config = dict(
    num_hidden_layers=13,
    num_key_value_heads=6,
    rope_theta=10000.0,
    rope_fraction=1.0,
    qk_norm=True,
    init='uniform',
    init_std_up=0.0232,
    optimizer='muon_variant',
    warmup_steps=0,
    batch_tokens=32768,
    train_tokens=173100000,
)
MLP neurons of a small language model. Each row is named by its layer, matrix (up: input weights) and neuron, and shows model dimensions 0-127. Each number is 128 + 32 x the weight over its row's rms, rounded and kept within 0 to 255.
Before each neuron's rows, "fires in" lists the words (lower case) most often at its 100 highest values on Wikipedia text that the model never trained on.

fires in: "february", "this", "public", "social", "literary", "runner"
L5.up474 [135 138 107 199 178 161 134  90 139  61 158 222 128 174 154 173 109 102 135 166 157 150 180 153 165 155 148  96 140 117 151 151 125 137 110  96 151 150 179 163 111 123 126  68 137 153 118 117 141 132 168  92 136 148 101 147 121 180 194 176 172 147 110 100 108 113 123  90  73  70  94  97 162 162  62  81  97  87 146 143  84 115 183 129 157 138 165 139 121 178 126  75 129 121 158 181  86 158 109 120 195 117 121 113 121 118 150 174 141 181 137  98 185 121 143 100 103 190 153  55 112 118 140 102 111 162 141 111]

fires in: "not", "modern", "come", "commercial", "model", "comedy"
L3.up337 [ 96 135  95 120 100 165  72  84 133 174  77 115 144 159 123 118 159  57  58 187 114 129  97 164  93  86 132 134  73  59 161 146 158 138 150 139  80 102 107 184 153 116 172 134 173 102 106  89 132 129 136 100 119 140 123 158 169 162  62  97 101 118 150 107 167  99  83 119 105 133 119 151 107 125 132 132 112 159 146 175  99 133 136  92 104 147 128  97 176 102 142 138 201 101 172 127  91 142 109 156 183  74 129 113 109 191 167  96 110  62 150  63  96 113  94 131  59 123 128 134 149  93 144 175 151 215  83 136]

fires in: "government", "national", "school", "public", "world", "social"
L5.up430 [119 102 103 135 146 144 143 166  98 115  95 183 117 125 154 132 124 112  88  63 185 123 126  56 143 127 134 139 157 132 114 142 126 106 129  88 128 169 128 152 156 113 135 154 121 133 157 120  90 143 130  93 102 118 131 158 138 176 127 146 124  73 104 132 155 152 116  92 107 160 122 180  96 126 119 107 144 120 134  81 192 146 131  67 122 109 169 121 139 127 108 122 137 166 127  87  81 104 158 139 157 131 132 128  58 140 104  87 182 107 173  90  73  87 148  80 108 188 175 136 111  97 143 164 129  85  39 131]

fires in: "well", "church", "washington", "century", "chairman", "changed"
L5.up251 [163 115 136 129  76 152 152  87 102 167 109 195  72  97  97  32 100 102 136 138 102 156 126 135 143 139 176 126 109 134  61 176  90 116 188 145 127  83  85 100  83  94 127  97 115 126 111 117 104 130 151 146 119  96 177  87 118 143 141 104 121 115 162 102 120 145 134 123 148 144  77 168 148 175 149 196 139 137 134 203 139 143 159 182 120 105 160 191 105 200 103 142 114 170 151 141  85 137 132 123 147 144  62 140 117 120 148 162 154 190 139 113 175  65 117 122 145 121  91 153 178 141 164  98 165 150  92 117]

fires in: "second", "cultural", "sultan", "multiple", "security", "culture"
L3.up459 [128  87 108 149 124 167 105 119 145 145 109  91  91  85 110 158 123  84 137  93 124 167  96 164 170 131 115 128 112 146 203 113 130 140 133  77  78 120 199 136 197 103 140 168 102 147 136 137 136  74 161 158 125 148 187 169 115 164  61  78 115 117 129  37  96 102 114  95 132 173 141 148 156 132 131 127  92 138 148  83 111  95 103 134  65 142 103  90 151 176 147 146 130  83 157 126 136  89 114 135 149 155  83  81 129  90  82 168 141 105 127  88 187 137 110 100 142 112 162 141 131 105 148  73 159 151 119 163]

fires in: "then", "who", "council", "regiment", "staff", "scenes"
L3.up8 [125 128 167 145 116 142 129 150 179 130 142  87 143 135 133 129 106 128  89 118 104 156 115  69 115 152 180  93 116 183 107 116 198  65 132 113  69 104 159  63 144  81 130  80  91 102 123  76 161 111 150 123 141 178 145 108 153 102 181 128  99 158  46 101  87  74  89 142  83  86 175  24 107 130 127 144 124 147 142 161 184 115  99 134 178 112 129 169 116 183 154 154 148 151 124 133  90 155 163  90 169 110 136  87  98 129 106 120 119 165 118 125 146 124 138 143  98 115 137 145 148 108 110 137 132 125 171  41]

fires in: "moved", "college", "based", "version", "built", "family"
L5.up175 [122 135 200 184 156  96 150 146  92 112 138 181 118 145 150 119 110 145 103 109 114 111 108 160 146 152 147 175  74  89 119  36 110 112 121 151 143 167 121 128 137 156 135  86  68 133 154  68  53  88  95 156 124 140 160 127 149 143 141 171 182 111 172  97 179 149 160 110 106 168 128 145 155 149 138 156 104 209 109 167 150 150 106 156 168 102 173 141 118 126 140 114 115 106 139 110  94 138 192 164 132 137 164 184 113  93  53 121 108 141 133 161  96 128  87  71  96 121 150 173 126 118 221  80 109 139 150 137]

fires in: "been", "being", "originally", "was"
L5.up74 [141 112  88  77  88  83 115 134 131 153  78 109 167 107 149 124 154 152 110 112 146 166 154  94  97 125 147 191 120 177 123 151 135 122 110 142 106 140 103 131 167 167 173  96 144 181 138 164  70 147  99 116 178 127  93 115 169 141 146 132  96 107 143 121  91 146 161 167 155 166 166 114 163 155  65 148 131 148 136 129 190 147  80  89 166 155 103 184 102 141 169 151 108  99 133 156 107 145 182 196  84  39 101 103 148 156 153 110 175  86 151 101  87 135 204 158  83 140 161 150 145 129  85 104 103 136 164 124]

fires in: "november", "march", "january", "the", "august", "april"
L3.up559 [126 135 146 150  71 102 163 138 111 121  71 113 157  87  75 157 123 161 154 175 112  43 128 109 122 124 170 140 116 138 108 135 107  53 135 114 121 150 148  88 145  89 108 176 100 157 138 148 155 166 125 143  61  94 105 133 178 164 145 129 121  73  99 130 164  87  86 106 105 180 122 133  77 162 125 141 124 156 152  97 161 130 142 137 116  56  99 152 111 133 137 168 145  38  67 164 139 134 108 134 107 105  54 124 132 138 113 153 159 116 120  49 152 105 142 126 130 189 124 113 143 114 105 115 142 163 199  75]

fires in: "records", "debut", "albums", "derosa", "record", "band"
L6.up90 [104 120 170  84 106 114 193 114 109 108 154 117 145 148 116  95 122 110 179 157 141 129 117  85 101 127 113 139 203  66 185 155 137  98 157 130 119 152 178  80 144 175  93 145 166 161 132 155  86 106 100 150  85  93 115 130 178 128 106 123 112 166 156 157 110 105  68 127  87 157 148 110 124 122 147  85  64 144 190  91 146 138 192 138 165  99 174 132 145 180 135 108 152 161 193 193 126  96 104 119 102 119 140 130 162 175 131 130 143 125 141 155 137 169 119 109  66 174 113 105  78 126  87 129 108 126  92 142]

fires in: "american", "french", "spanish", "british", "german", "germany"
L3.up635 [121 140 103 184  75 163 132 137 108 126 133 177 168 149 113 160 139  92 232  99 200 108 115  74  78  53 114 166 127 165 173 139  58 162  95 102 126 134 109  65 130 149 120 105 103  96 102 134 110 112 132 120 201 157 136 138 184 187 130 134 108  87 179 136 170  97 130 125 158 173  79 122 100 105 136 119 126 138 128 144  82 167 128  70 164 131  82  97 134 137 130 187 127 130 112 194 139 118 138 132 101 138 179 181  85 133 154 105 155 138 100 106 137 133 113 135 142 149 109 137 128  94 122 123  84 119  50 120]

fires in: "up", "back", "down", "upon", "background"
L5.up104 [159 169  83 101 159  96 154  99  65 177 100 126  89 154  91 111 102  44 152 159 128 129  88 144 103 169 162 131 136 118 102 145  30 151  90 123 113 142 104 133 144  80 126 142  92 108 126 171 141 128 108  93 103 108 120 159 133  94 126 132  98 102 173  98 165  80 126 110 166 109 131 123 125 179 117 101 161 198 114 135 115  94 164 199 125  85 122 150 111 120 107  65 156 135 112  67 120 103 154 185 110  82  88 159 128  95 119 141 152 152 189 101 160 141 113  91 146  82 105 190 126  98  95 131  81 159 116  92]

fires in: "other", "others", "further", "good", "years"
L5.up37 [167 108  62  98  76 111 202 134 122 135 147 165 156 148 159 127 105 165 145  79 128 166 148  98 108  86 163 100  74  93 166 107 104 101 174 123 138  97 113  99 148 134 165 104 106 175  97 174 151 116 147 151 117 113 135 168 134 173 118 126 148  46 160 204 137 103 131 141  75 132 166 137 133  89 171 120  94 111 160  46 121 119 127  72 166 100  89 171 148 126 182 139 145  93  60 157 135 135 114 173 137 111 139 128  72 116 139 126 145  96 143  88 128 129 125  75 131  87 121 127  74 167 122 146 159 165 125  80]

fires in: "these", "species", "are", "average"
L3.up32 [103 104 106 116  57  98 166 165 175 195 125 149 151 173  79 142 128 119 106 136 142 104  76 130 145 149 145 130 108 155 111 125 134 132 152  77 167 136 119 101 148 147  35 121 172 157 155 161  79 132 131  91 150 122 159 130 142 121 180 103 148 131  98  79 172  78 105 153 125 115 147 158 128 165 108 154 106 171 104 122  62 153 114 106 166  95 109 129 108 150 134  79 129 136 115 183 151 110 136 100 114 113 147 173  74 115 114 146  74 149 159 144 148  66 145 135 142 124 134 100  49 133 153 150 172  90 118 149]